config.toml
vocab_size = 2048
bias = "none"
init_std_down = 0.00274
warmup_steps = 305
schedule = "wsd"
decay_fraction = 0.941
final_lr_fraction = 0.0
doc_mask = false
train_tokens = 338600000
MLP neurons of a small language model. Each row is named by its layer, matrix (down: output weights) and neuron, and shows model dimensions 0-255. Each number is 500 + 25 x the weight over its row's rms, rounded and kept within 0 to 999. Numbers have three digits each. A neuron's up and down rows have the sign that makes its largest values positive.
Before each neuron's rows, "fires before" lists the tokens most often just after its 100 highest values on Wikipedia text that the model never trained on.

fires before: "p", "ten", "per", "hi"
L4.down673:536553509493550497494514476518479506499480488464455487471492490513507500487476417500534474502523469502463488537468494522494528510533476490477470520516506490544478503488495493487538514532526430504489514469465489513481467503498487531481494508536522493509489540493567572437498501508438477477493507499504525509492482534514472500518504474509530476530521496462516499504467512460486500482496495507443479511500522504454518506525500517533523530473462495518502512473494538453494502491496475449525525527520471487498480514502475494520495498462484486484538481498491498540479473509516512519495528506550498459524480497529504458468474476525526497464521514480516498513468501530493510489485536448483534523462450495486476506543498465452509490512481526480511502484496458476483517525487453

fires before: "al", "et", "ent", "f", "ence"
L5.down29:519534487479502477484472520505511473548506496510490517489493485546504523470533506455469492499457481490541468505493532528433477454524466519489492473506477571489469523518513503522479457544453473506483542520482485534513548548479483509469545510501495500497525531483505484505463534511523479502512516516508515515483496480475514496486508484479491475525471483525446474480481480475433533531500502503522461453453507510507469456521515527473460519523476540509533485486508481514473504476519518564500531532512549497506521505523470500474475535523515518454477492497526538452521483503514529507533524500526541498459544494474497522493520485514493470510511509532448507510500448524507509501507504495512513479478497494492497512536496506512489525489476476536482536500535493527515542485504511

fires before: "ce", " the", "c", "e", "y", "est"
L12.down609:477482460497517469511480463506528547496486497521529506508459483480492507472492480498496530481478482501535506507484518485509533509470526489496458472509491475506453535512534510511507571519504485465495491506507486473505478517546505471510467541499542549507462453515510458490521529510472490535501505507546480485497573497476527494520486502489503508481495466492482483478544549519464511509461507461528536511491510479469463515474458473478578530551463466492497483519513487498526490475478510427531540503471510460546480520515477504513489515502492502472530497509480456528527490497437495498451524497511466506503493482535532460507496500482520463502481500474538526499492485501500518464474495474529519530519468487454510482468502495460487506497447491483491527485495514507504499511515523

fires before: "|", "|---|---|", "ic"
L12.down130:447488476466474503484514478510471525450479484465534497456514538519464520482488478498508494531549542520476467514522518504457515517508518492481511484535504505479500516473511532484500487518494486512523479494557497484480522513547514489486488469501518466545510500499467492515504479489501500522476496492475488535532520493497552506470504446471446510542512464503486481492511501493487519469505473496474498502452457546510471488511494447514495508558469490487479461551529500529477492478494505448497506496530516498530485485535534492456456529510505541467540512538536540511493498470453487526445520491552493487511502510527499475552515495490463516500446480487508505492486536519440483437491488473516498487526514508484495482530519492492498524466490470455532495491478481489514476500503507

fires before: "\n", "-", "gra", "s", "on", ","
L5.down734:490490492544493535501526541514528481481459499455512485519503476506499489519526522528503521497488480515494470442550495441547469489482509595518504477491483475473507477517504523505535489504497482513465469475503510479495497490471523480526504509471511517484541522540505477475527484508488455472481517501521508505494498473479484484485536537545515530519506513478546507528500546496459543526462488520501487490490523496450524511511498484504507488509503506501509458512468500485500492525539519532475476518523537500530505471511476528494507433490464529487450510468546488502487523514507507463506474468492478500461524508516505485554481514525535527449515486533524496480442479514521480536510490442465475498494534471507479502490497496511533505523466507523541483502531515474452488531452485

fires before: " (", " |", ")", "%", "50"
L7.down17:519478495510533510505499492525498514505517538509486467563506509468533502539504501502541508467480518522487508504523520531504455536475544518521492494494520479509477489495492491525499529513508502475493524521473446494512519505475510538509507515501498508495484481509479497467499495535481472494600531513466491501506499505516496538429526513539477498518482461548481478561505514491484477490482493423523493497494503490532519522481485531492545458536501480520467487542483499469487561494487498498527471497475478521514479516494522462474470510508515490479460496493486505466451468541477554493508471521514477539465466472530453528462548489482523498505534504506507480529491474465468464509466500525495484502518474487481486497473490559508509507565517521504520504538500470487485517508494500

fires before: "s", " An", "p", "que", "ing", "il"
L8.down656:504527501465496511512524499512464530484471406499521517514493478478473467480486507566523549491476544492519525497515478453519511485470501514471501517494507530483537482523497492439550509492456506515457539487510536480504526497511473496523521471472514512503461495542506530476507500461512543485509477513522480447472490515525505471502493489490532500506501529511560564465461522515503521474519491471518502494519483513525534501527521505514515504497536488485481490479503503527490525519497541515493485505495494514509527537504486484521534494498444484498474478488500479470473511486542577491522504466459487507495489469519522517446511492502505530523497541481447519525474487479451523501503491478485545485512519509478471504508447529510500514484482456496464522479523548512488529491512464

fires before: "p", "per", "amp", "ec", "ten", "ce"
L11.down124:504515509492543504535508446556477475498521533545499493480545485517506485554484484476469483488505506517520513495514477512534490504558471478523454522455527504503498477524518514512518471511515468493494509549522466493503502466470508534507494556518526484517493517487497477511524541483491495469478499522514522520498457485461479502475522488489488482545492532504537552426490504519527485501497486512506485557504522507473530529487494503493473519486504507494537502508447521453511487500510434543510500495531453446473515463498485514496543455484501556515526523510492490497508531531502480537442509515496494491559488475504494517505493492537498482493526477473504469484486498515507508506517540504537494486504492507511530444511533502504528482506524556517511441510464491470464516500483498

fires before: "2", "5", "1", "3", "6"
L11.down316:512502520500495519510525534498500360484490478482469501524486507490519502497494455483477500504519492510527476486492509505467529503519462490515442504468511499528504482484491523507502516499524495504505437474498479488483471522521476508519499526494468509500482515485480526511512489499475506511470501476522479505502537495487485627496500513505481494515525481503483500484496544496528526510478518509516503506492488532514515552512506530497480495511487479485641482518477494500485480465487523500504457482472511501519490477503469505513480512499527517558518520548515514521517515524520495511496526513476477472496510521487496478440521487510473507486501533526490493477523499502528485484470500514480509496497487488521498483506522489473567479503459483488476478526457482489460517521508499

fires before: "|", "\n"
L7.down657:486553539501480487486449478528468549509476522526483502480459528509514515482500494538490509505511454484520507525497510522476513468507482521467503513550492468493513460471538503543497508491532510482479491509500515509543520482497503474483489516493503536483486466482525516477462505477521511492491506551503557512523447499504489469487498509467491489488484524497527482503484454483493475485483507520524497495496525472482487497481503477559489540491546553465513509518504529514538545494465486536479503474521502493503495458470548480479482493484515482537561442441551523507470499536517477528497506493488532506456495527497507497478521512512485529502472477476511524497487516517522482526530511533507490474520464533566499507503533506441522499441505456479514461456505461529495472487478495

fires before: " |", ":", "\n", ")", ","
L7.down194:480515522484508487472474458492489494493521528449471506506460504479511543492530520501479470471494514470512509479502523529519463492481510537524496482479528476462502508502507498472527469487508486454496512506484513502511490495493520568543473512509488464498492540521459465483523520496498534500559494475474509488512503499489528503486478481509506518547508458455531526489467520540526494499499505491493484488485518460436512500492473544534506457511498464477478505501474477546490491475518451512558536482481517493517517453509496494524521508477548533498498464528445538495484485481520499498518508494504489457549470524470490553484457479523505527504473486521526501484524519526524456521540476508499512553535481550504496505498485501504477492498507555557515512452475483550528461503525503

fires before: "-", "\n"
L12.down747:456480475533527500529444493502534420514510496503500444504516478461490529483503510466520528516472527462489493559488512524488472473503465511486483519470521493461495475489527490488521491476525501465487442474529497493490533507521462478505504490465505480500484497532485492525499509525518521522505487501510495488509482467494510476540497497498509497477527545539473484482524537496489450490504499528470489485492524537515476528488440518437501512472498451549511493466507468478434478500458507497572521458530509524532488483557470517550506485502517524513471493500480439482528497523494492489496520519511525526504490467476533526465503493519547494477507451521476482496503555493516478494472492439482478499506492514513508528494495489481510515488468517471500485480505501486518520537511500

fires before: "|", "\n", "-", "20"
L5.down512:557476500484543485456468460508450558477495580547541488532486508537592474503451538459506419494493491447520482485530493530465464516464517541486484493512510482493503461484513509488496520530530518483531493511478497487537504553451509500498482517481497494480509496496482475503503519503512508498484547495484475495523483515510496529476526497525532519448483484532491512500532504506472484560459488504534532533478501476499482473488506505507506502455491517499527522555481461476512494490448487513496507479509490521509517476487519493527497469511527474532521484509510486500533509519529514515510487461497504480502508475533508534521532483479519525517490486479510473527513523525488512516544472523485545494510525512496512498526515502485510518505542523510505473477484487478519465536519475

fires before: "–", "–19", ":", "–20", " |", "es"
L11.down327:468485468483535525513522512512487433487490506478481526501495469507517463523516483515464467439518524517507463491511458487521475534525519481504528532433471492529519450493530495454488450540537534490529496534524437506506511533482504502525489539496506516457502467520415489480531449493525518509502487503497476480514524511516520530484488508505514497509472466520470477509513502503520477491539503520491514490526533511500544457501504479510488456485515517510492512448495525520517517455471568480537498492443495509483526477476511478482570464502503499514479528511507491521509490490537446475491511525491537548512470503503518513519519518517546508524473504493512498516485489484516481553485510475473517484526501525504506529513499523507503524530493489496510506540526464485479503484490475

fires before: "\n", "iv", "s", "ress", "ive"
L7.down322:536493517486506515515495513514492490502474510484489480523511512538488464511511443508481471535480516528499487522503513489469504497475475507472528488479517486538523501497488495439524510455460531453493485526459542507522496448481501509523516513485504486468501488486528547476499515541504493514522484490547536486489453500463509477501465467523461501512552509473460480485479473487456505468498469534497518489542522497492536538468516512519512520502531500515515485496509464501436509477506550535500535538512514493514466505472465497480487460509432518459484473507506485545512502503505512482526472478491556540472476531492493471453499514496520485484459508556500512539488459504513504527457477503493447526500501534457537499503527498479523467552482533538508493511512503497501544482488518

fires before: "re", "ro", "co", "or", "com", "lu"
L7.down270:472524520493499483494476495506459542468509492495542475500503503534549531502477476483449531533500465464540472551508500512465499485456501497513489501503485517500496509498487517458524512474498512509542474552486471448536532512483531515433511491531502508471526502470438442526533528497516474553518501508508526500514509497461476553481511510500516515510515463522475522508520499472519490526505528502485508504496549526512507473506485494496463508476440541508488473530481503480483538505515447517502483498535503475473492493492484467449483457517546534489501485523534499474462507504476539468494490502558507520504521497502527517462527550498495498499453468504484499467508509509504505517489474500486506444546484499486473539481521511499486517546463516482503479506483475537515539521529514

fires before: " |", " ", " (", "ed", ")", "00"
L7.down629:539508504516478483460509481465510516530538498488510486501505470478498497508459504498514460494495515469458502529547510542489462501509499472511486488527471504478485486483471502434493467432528519489535497473505521475508523487519504506515478531492523541538480489510504491552490536484488469495520554458472490472503496520494540529498474485479449492504524449492518512513522503490498478456506492490508544490479501434509473505467515501472492531538484525510499546546517495480538527521529465494501540470523481540519473498531494475483506519535524513490504477540503523537559497500522527517495477518474512488494542512525521518484514543471476465524516495445490436562510492500522520495513486515488530481523443463477523527477491525526497490504512508507499520455464506496532485495506461

fires before: "al", "ite", "as", "et", "ar"
L8.down50:494529469476495513545509529516534508519527503475570541492501471510488473519463501492491468531511516501528535493495507475491503503525473497499513538503598495442513463501538512474512501488506512512487540515469531483496522482463496498500512443525492481566520503500518479528505519501502470481499539543519489500480498481506495508478508518478510508502469551509490457526503487529500486517488505479516493505505531492524477505497487504478486511480512470491514444482527485467507505493521523511480515509485491534532491482525497479506517535499481488508495553520567487471487491494534506513486486470506488461514499484481500538526557528474495441519518479496493499550489516539518477501480519533533483506478567491483521474473511573508472531426490496486500442469517515511508535498534531

fires before: "|", "-", "\n"
L7.down678:478480521489485493567508467486480538519449535480488494552472508505540506499497518533524499492492461499514485497502477494487519510513474533515523461555500493513497507524467462521504485487513525476490481511487501526505506467485500487427550522527513460469487521470484498479517479502520499533414525492503498477531506506510497491522528498491531511506519522503493526525497509544509507467491520485505488497477470484494504533515476457541457525457469560472468495504536504504467529528479477493468481472500544490518472505482525505476520490486492519490490500536546485440489502521539477550470478521521525522532494489507490496535486469527503473558473487518543533509480493480543468455488491518489499492470500500496531454532527492498483509445530476521532511477509467489509533450519517

fires before: "s", "d", "ter", "er", "li", "red"
L12.down691:519496560535503502503498519454505460465481545502524505473498505520516470488490487477494494501516513437493491459500499551515482517459517529498476501541486521510508491501533477483505508520511477498487504483445501490525527472501501452495503515462486512470462500447507518483489491491488433497523460529459512473485506477514550492501516502516474482475491499482470525495468497520503500516535460507452488549447501508484553471526518541490535540538488481520496504511509482512524515497507489491500505497486545498482443481486549511510477485500455484503503498492486532523487480443512498503530546536446502480499457505506484540489516510493496464468522454476515501525469467508508544506464513475471519519501544498500489528483479507497500497496512480514554451491470543476531434496492455

fires before: " a", "\n", " an", " ", " the", " was"
L9.down658:528508505483525488533474512548480553461499445481478475514452504483538509496471489527487518528520489504526555518503489514485512507475480570505521493487506520525476467519500528505507545529471537483512498480485492459524496534486503513523471455495467488499516501502500526489525542474554517524490508524504521550520512497477478483468511485482467492507557512506483527470519571509484483559466485525505501473512487504500487516524503513518515508480486447515522516584513494482496513515524500521522507490484489497500508517511478509516486531519512544490489502489505507469489502501514528495499522526526470470508492465516498506483537486534490475486556517481507509499524515534476460502537561494537462514537511531549446489466516457502542525524491480538475497462502534523491480506449513

fires before: "|"
L5.down706:479480499532516490495493498518507494477526531514503461524477460463532528509480500503503546537519473532565537523536471529471438503463510494498504467521513473458513506451469519505504519501435536512493510470506493547541541491506499508520497528467498514470479491481526496473518540465505488491485535503510494468488492480549474502489489523472527505505496484498543438490543490495478482486491506513524543549503483512516529485481507502514538544512485509534511513504486538509506469495495540475485511485530500519463510474483485486460516485513500507538475493531532514472473444469472510490480485522490462506436481506519534521476475526490542506553481494542530523534504509454493506521534502546467509519492513505534505508485494502475538486466482524505500487568522511511495477459480507

fires before: ",", ".", " to", " and", "–19", "=="
L11.down635:497536514486476480504495511472486500507511538503468500528510488488517490463489489521489525494506523536485468508450455520485461540498534476527498463534483496482474518457546509446514537521497500470464509504536529505504442496492505477544523512500533520509501511523496522498493514477505488524537462469550511452491456516511525499530479501475480474510524446453518487560520500537521518486479515539491541511509531502506466504489478513501444525493468511455479517450494529469534505469532491511505523517504556529493485521491492511481471502513481499498527468492486534470489491512497499474457505515504510462501496500538460451511499548504505455524471492511533531519460536487510516451513524516547486508471527486498504500530509508483505475428461530456510469492482480496492466523514483

fires before: "n", "ni", "ne", "ba"
L11.down246:501486496528479519509481555485493554477502534508529449480510458513507482534458494542504553487504488486494519498523484529508511493459496506494517535497493455509507511464493494474498480467484536466487491505461521492468499470445495501455515537510487469446517540444527491546491498496518506516511525502447519494494514499526522511483492520452502490489435504471507499502486503524531500467495464515509465506521433498475495452453523488521453485497526508511508498463466523477453506487496516494510475523527532471471421534519566453471489506493461506496539488472471515515486501501493551466507524514500499508505492498516540539511508504500492525475513486488458449476523538517504519493495466529508505524511512473516507502509488503451516516473502491510488496529540514461506496509479475

fires before: ",", "."
L12.down761:462525478507515499469500472470489398474492507490530508500506508546487473495521480510485459532469523523462487497447505492525495510470472519523521487510520510522495501462510493482501499498487477546478502482424504454485503520510458456497511496504478484499481450471499517537490485548506504502548482489496476507521503488482513508453488494510486450499517487474496501498492501451462481438489485501507473525464508486553449493470493527557533483540497498512498531498458526533493486534529494494493489464481490490509499509523518513501512457519494503477489521537531491462523517466475503457560525500499488506491522474504453475489546489514522530515499460518506516552489484511473505495510509479470493452483496462502493539476505536488489496545490530487479524528501533506532474488463454

fires before: " |", ".", "al"
L6.down422:493538526472465492527459490476501538472452516501499554499485532526475497510484463501524474445525495497507457510496521475555486507484498474499504497488519452466553495466491479505540495502490443461483488479457508519542498456500471508498461481518543498527477499496558481519505485486484503504526482539475459508531467469521492499518505492504510486502530559537502503501477491485472506460498521486527496521478510478504558491486463482489537472490526478521525503487491476481481490496486490524500489510492505521516501504467533504495539508477502465516523513502541509498532557470522499440511559518461486525467509497529454521482500505504502485465504463458468505521477521497496498497485519505496455461443473513529476513536482497462487461483495515484469554495483519506496535462528541

fires before: " 0", " 1", " 2", "\n"
L6.down88:477525505484515462518502468466482526497497525512530507500503499517485472502499486549461473464485503511500513486505485530474537484484490503448480522510487493505490489517501488473478511557498520468526464487496482484530523514523498471430489473485538489536484502527484514494550478472485479526474454499498522471482470494562538474536507509462497531499501506497479494492418489527500518538509504485504484496502486478489469487489538510520472517527507470509520491524528526539473513497546511512527533466501446498528522490484528491484458482498508481491518514512551491482507468519519484436558500498495537540505509521469474562491480510557536502468494535476515485519549512507504492504473528491527513458486518491493513508507498481483539574500474471530498449467526491528486522485463512

fires before: "al", "y", "ic", "ies", "ities", "ity"
L11.down458:484465458487487525508492483501474563476486490512522484503477469409453484464474533514512495528510519508531479527465477503495479484491501514558503559541474517461484450475487504485487492493476544464475496494514485490502470510511502540580478511486507529498498508492495504483526529508470491527465483508493499531467499509506492515526448543480510500488515501481501490512527491494499499561514484497520485503509465446532478470493535461522459533489486494467484476487494474546526474533477522535522519503525524514561521489527502524496499515457463511488560519512492537488549508515480484493515466537498506528499479495510512462490497470500513498473474524471508516480492524546463490490475483464473540472521488491492513519517513511484509504442470485518487512481472473517539525507498526

fires before: "al", "et", "ment", "ular", "ip", " /"
L9.down100:538458488527516486492442523493506577510474462467479520500491496534514472520507507556518432476523507488515502525447486431498478483502488522469515486467513501515503480510509511522513478498489470490495520570530500461502501511505482512507454510453491454528498508519494481538506483490526485522480532474519503477524472497495467514486521575516530502500568534448516512489509496532484527475536487493540514490503542508539508494519481492483524488502518472510496492442510498487510499506518492509501449471494511483472510472479508493500493505486552477496502525476496489494505503528513516472504526509534470483461538504484471518500498499507512483495525557497481530536523489546560529494454505476486531480464493485495487504510497497455551501476492500535520528505519509483508491484564483

fires before: "u", "ute", " \"", "i", "k", "ut"
L4.down112:529506489523483543471459485506486500499525477469529537486448531467509473491473499550489525496508545530438520516527500503497522493498511520477446489511512473496491474498501534501480500522492491466496504497481512480537505534523494538475461486505518510522455475522536503468530538450484467495515505494520540489488479489518462519543451517510508502520478471489511500480519499507553474497515548560493483485501509494528464529469486551474490471513498450475495504495484514490493466469476506490490519490532449548488496496492485499512482463496474487500508491503508527517501528513452514525409490495513517450498476528508454514517504441486513492512505516459507448479486497498502531498533547510494461473509508515504507503483473473510495458501504477464509504552479479550479501467548477

fires before: ",", ".", ")"
L8.down17:521505510466455519532544492484529466494482518510497510497523500477476512530515480512513488489490531529465481472476498523502441520510507483476538467523530491450530528526516506490535511511512537540481503533467456530495455500498496498523551506478504510501527520459470472500487499529521528461521481502473473493480478515510515513505522455494551475504545450554530542556481490530496483522471496494526450510505499480504522465486494508535496469518449499461493493520519535475459535480474462485506495510449516512529522544564504505522528494492486512471432500531467450476525476498490539487515499521512515514495537486516510510508508529525468511494470482499532517492506489519517510476480504497525497497475532493514484493511530520526496543508491550542497474498498489456485477552471485

fires before: " |", ";", "t"
L6.down390:529504521447504499509533496484491492496512507472490457479528478505550504565504492474479472439520499461463480504498484517545478580529482519494493497471495525460485474464528495521478500489502509524513511482493468527502485467540500490483454498499510489489494477535526523488525526452453491473471533525461508507470515478513566541524516483494500500526513509493506489498520476501501503518509462517512477495494476487474507472492503398511499505514473486507500543509507533527495521495519493495499531505488491495469482515461490472447513524510489466533455536495508470515505499526558527462502473502473483500476463499487514527507452529525464468547488501466450472503507536458534464488487489506508526488531516507466528452498524477497526493494495489479522516485468502506462470520518485

fires before: ",", " 19", " the"
L11.down467:495467479481486487507505525506517529506549475497511505451487471515478530525497471478473522477500427453486512533498470466501492465479473530504491477460528522495494522488519546501502479523487523494464504492493536550473506471487475514528461491507467501525520488525525512511532503528499510500505533467498493485494494504496440511520481523475491539528469466448489521505518517515479518539515480482507513439487510499482506499493517504495529511485478453466525498485454540507449539484522522501508525483531519511506492482477502509491520517500520468486467511550457520493478506518485455478562509526531490538501516495488543526484519511498514527476519510486485510445487465476505443511496519510494486561494476480508496543512448487474476502569547530493529444489521530500483517489487548

fires before: "|", "\n"
L6.down428:503491471512519517488487423526505487511523491537490522496485495500490476470470487485498504478506504486490472512528479549481472478498477507490521470497498515487539505478514514494518505503477485475519529471515548500471551477498496482497498503524532535462511539445530511484471508519500485494506497511498516504525494498492525461467488479487518531442529482524458551468526532515500483478537476502508509515491523524520511534485491461481443510557521469522483513469493467514514492503462491539506489486533523499504522498501491497507535488491515457504534491471542453478486442479522488530520487509507477503487474554520544530430473457495536507492518506520524529536486536541510465481465496498489467494478475548493525482528502502481544502444475470497518515525529459471512518489567537

fires before: " the", " a", " in", " place", " ", " by"
L7.down43:510491501509535504517510514498539474461538471499509499497462499513490506482531496539517542492504504425496502532503497537485488464479490497484532519534519525510519488475474512507476539528512532471475515488522526451477481486497470490535492496576445510497507507526517524474497450523496499538527477519530514548456508495542507507486481475539481483461511539510495535505499521493508512436485488467509470506492472496489505498539512538501525457483508486561504511556496507515451518537540503519493515475510532498462499554511479503516489524462514525459475508486487488485500478426500467482509499520530503541541523515462475523506516507518531495456499512544488486524521510512478511538509547486530519518492524518479473491540505508481491491533495501465497491526498482530559500475500531

fires before: " 19", "2", "0", "3", "−", "D"
L8.down496:479506482522503533480455512561488406515515512518503505462481505520477469512503460497511493515516500484499430526519466501518490479538520515506520506520536550498481499494508500487518496502509484507447509471522504483490450489475483487500483517483507497490539493465480483531522538509526487475554498517517450504540526450506522490465491512514458492477496498483525505523516454470525518524470466478519527524503517515540465529518513478498501520500474503505578514522512464499495504494549498518460453514518518525485540517549479490524515555518478504523531537447527518473497516527463510500484525528515479506498478436469520477485491488488477499519472497532486508492531518491483505506495496457506468510505479503462483521530508473464505491581513496490502532494499480506528487473480507

fires before: "c", "rm", "ce", "il", "vel", "i"
L7.down244:506503440508499474490530533491494489522500480495466474502497474462476474495553528514475468469526482492490515525543534487468522489474510498535493485502529486453479481493505509508535520499494489514545482475447475500450474526484520532501488516534514518501489483496514498534518527514506477494503497476513509458541505494454486500496542448521503490506512518516468502462519506542519489491487464517521521538494485499485576485459465486514528508514522478498493496535544472491538479460452510469486490520521502512488500480526473503469524472456546518479506535505467477521532547473494487535483533482505472518492466502487469523475465483511528476458475512436445497532517490520495529488511486520462475535485503497452469526497494513487509472477496514456505532490504415531476505495494498

fires before: "\n", "ish", "ad", "n"
L8.down603:515501510520465561498489491545487557487513478504497482504488487503458517540498444512528499538497531548459495477498526464514510490513511498480467521518480486493522500496545485533485493531460522452495514464516500515497515507516513464479536503490523527495528521543501525466510482524428513492456556518515557454477499452455489480505528514518458482478544475547522521519466478512514483493477491467487494520453473491486528478458492498472494507485508470492534526491521526509526473532514516511524491499499452502539534524507536490524520485465504482515522498532490516496478539494484500552468451479500471486471484486455520514453496509506489497524483492501504517509545515506501512491518512548492515516508463505503475463505510539480513498447500489505523554457534489504477522506470492

fires before: ",", " the"
L11.down593:480503492497508485492501499482567421552502478516490492480485471501474504492552499509475491488488478468501519512470540529530532462461477502475529505440472541498479540495501512528522528515491531470466502486518476471520464504476497464507517503510470489518529505454505506468501497535489509500483554489478483519531527525510499470469482513499516542436491498504482505516484523472501469488513511476537492455494460529504485468496498514508543494518504505554456464525459520498470531488489471505490482485477500499481457489502497483506484481484524460487480505460521480529563477510484517503489479524514483446486524458487497510526520511491495501512490477473473485440514503531451468526467493499533495486508508485519500521476450519458474498479492513532553490469535514536532439493496519

fires before: "u", "lo", "re", "==", "and", "ly"
L8.down358:488495523483516530497493506480492493476502499513503489545500527487539492500496469530460507450527483502475514497498511539497514506513498532531511492528512503499474470549477516519458520510506516488473544500462520500517509575540509447482507488491489531525493505477513489550526499522537513507543490497490481543469486504524505473515452498544515507502514518444491505551523547499502469532474438546508510474522531488463435511504495446497512510518463503479521470492482529504531471480547502500504494486453480475490471473524482503565452488536522487501484543521512487472471473443514484499492520477491449563510539480501496500453505504486518539531511471503499486480517518490470504516525495480519517503518485472493487449511513505533486499464511487501512552526522537488501493503461497

fires before: "or", "ro", "es", "ade", "co", "ci"
L5.down130:495510461477515507509471437475500543529500477518508474500499507565547501504484508502478499468515521532472496520502497487479430530467499487473499479506494526491483537538479484461517537499490498492496479513512519477506488481499492463465496537511469488481493494534492511499530543520504516524472486507501550515451553452478489450489518479497512488512516448459499513522486490493519470510476549494517492497521510487477479473546464489452507510523499454536478465515528532479520543539526490461506485483520550501511537460515504472488481537451520494482529500497479477475485495499498540513523514472501513487508501502490509495486502518465521485530494508497471506531483521507497535486489497490532522481543538452527467519506469465537550498520437458526516504514505514492430486487548515

fires before: "u", "ute", "ut", "ad", "t", "in"
L7.down741:494491580501488490506501533504556507495496491529543483536497486476571518496479529495458487489499491457462505507480504522512468478532488533552482474471471535495490544529484530481492501513492490482471539523473513491556508506501476512484478490513526504565527480500518508435494502518491548490504494532488471462494502487489518547569505498474526525487526483497511503472512485527482489523482489532496469486484466525510503499481482533508493478519468471545543452544516520512514499463502535476451494497487545464513451471516515503494537492483508504452525499522509491491521487493473493486523484505524495453490526525527497493505452514506515512486534513530489499496508504509555539491500518497508518448513481510529522527450546500526493488521517499505496463503463485534453471498526499

fires before: ",", " the", " he"
L8.down289:476468536501537493504521476483486457516501484481465529521516552523479519568520493505480503511517430457524501495484487496557509479489496485508502496472498521481454517465519536537449490498528506509513459488515517485483501514513505517509515532485501481539498471428476509461498468486431502480486474490459496494511513475492483509522468502519456498482540459545492486439480496523529514497498527513510489470524515517519514483510476525548490489487501433517469507526465511517471495499493554479480490501510539504508520521491502483487505513497497531517480522532491486500489476514494488457529522479466525457460472508482521485527490466475491540475536479521510492474514483519484461483536567534509471530502477493523519499489480505485481506512495544532480478485499529481545475565494492

fires before: " |", " (", ","
L12.down136:490499539533493511511495469455543390540469497492492491512522466513509513481497501512502446501508485499473464534501530513440491521522552543533498476486477482488509519518456522493472533482509487518482518487512516503460519530514503525465507492548510471481494461501529457501525513514512539509530470500488505485510507474470499501485510511485494480488510508501504523523496483519535478505494500558525516496529528490491468530467467522473534506501504481523472485475508520518515519511504453549522459515512483495530553490507475499496503474514494486504496529489475452476518500496514504503529524515530470523540484444511486545486498520521504526536501494510514484516477492522487489545487468481513497536492529460466482462512472559542529502574549511499528482533505504461505518480495453

fires before: "s", "ton", "il", "tern", "que", "is"
L6.down165:499459490499497482472479428516499542499523478476547531494513475525491474466496488478478469520563510506509524537459533526521470503460489473488459526508481547505550490513537506495567478456469488499507506495500555454520491466468523448530462523470521479511515516493468480495510514502473501499497479475547519519482474479492478444466494504501523483476515498490491516505455528515519516487517501486487569477470506530492509460507521493521486521506548498494540529483551496541502475500494526490515493522515498499492523477466507499522522469487481491493497497460514484556511441504497525495536532475500506508514489475525478535525486468501520494487499500489482507505510532487513480488443504457548499532486498475456491508485463482474541514483468480522453520516501507493514470537519484

fires before: "t", "d", "ch", "se", "s"
L8.down19:477499508513525540538471520519503533525500515522515476570481537487542485497485552490519537499465496501524525485467496485494472522502476499503488479520455502488467518503474515519466516480452520494538494527495480487543493501526502482474487523501465492505546508514505472507440518496525517512506485534518501460494493514538492525508525505515552494548497540483481499497453492461522485489531531471513505513467504493472522529522470489486490527460484539500521480489515504444468564457489519472492501506473483525533536497472534578527512474493520510480514495482481525481499505503490466481496458482510475483534503494503462515497503496496516471482470519516508508485516481513525514541494454470465476466539554518483499479434562496506497486503483501440487487496473472496479512463458473

fires before: "),", " |", ")", "–", "\n"
L5.down547:538517498498491501543482532512497459448499501531481510528487552482501501514537460472482507504502561539515505504533504522448510505504503464491554497496483536522500462504503517474472475478522534511514484465503514498508462537493499511487459507504501504544480510496511519472509474548502542466502510504546477484523499513493513476548479474487498509543479510487498474509517489539515514502486502499491488509511488495510479512510478556498492495517455523452405485475538495513543518483474505475479540488457527529524480483500529494553521482457502498504526510477471498465540483537521484528525431481470517513479506529539493535510479496567490522488486493438530502544499536480480483520480508538495471528515484524520482477527477517530506505469488484507508527485512469491466529506497502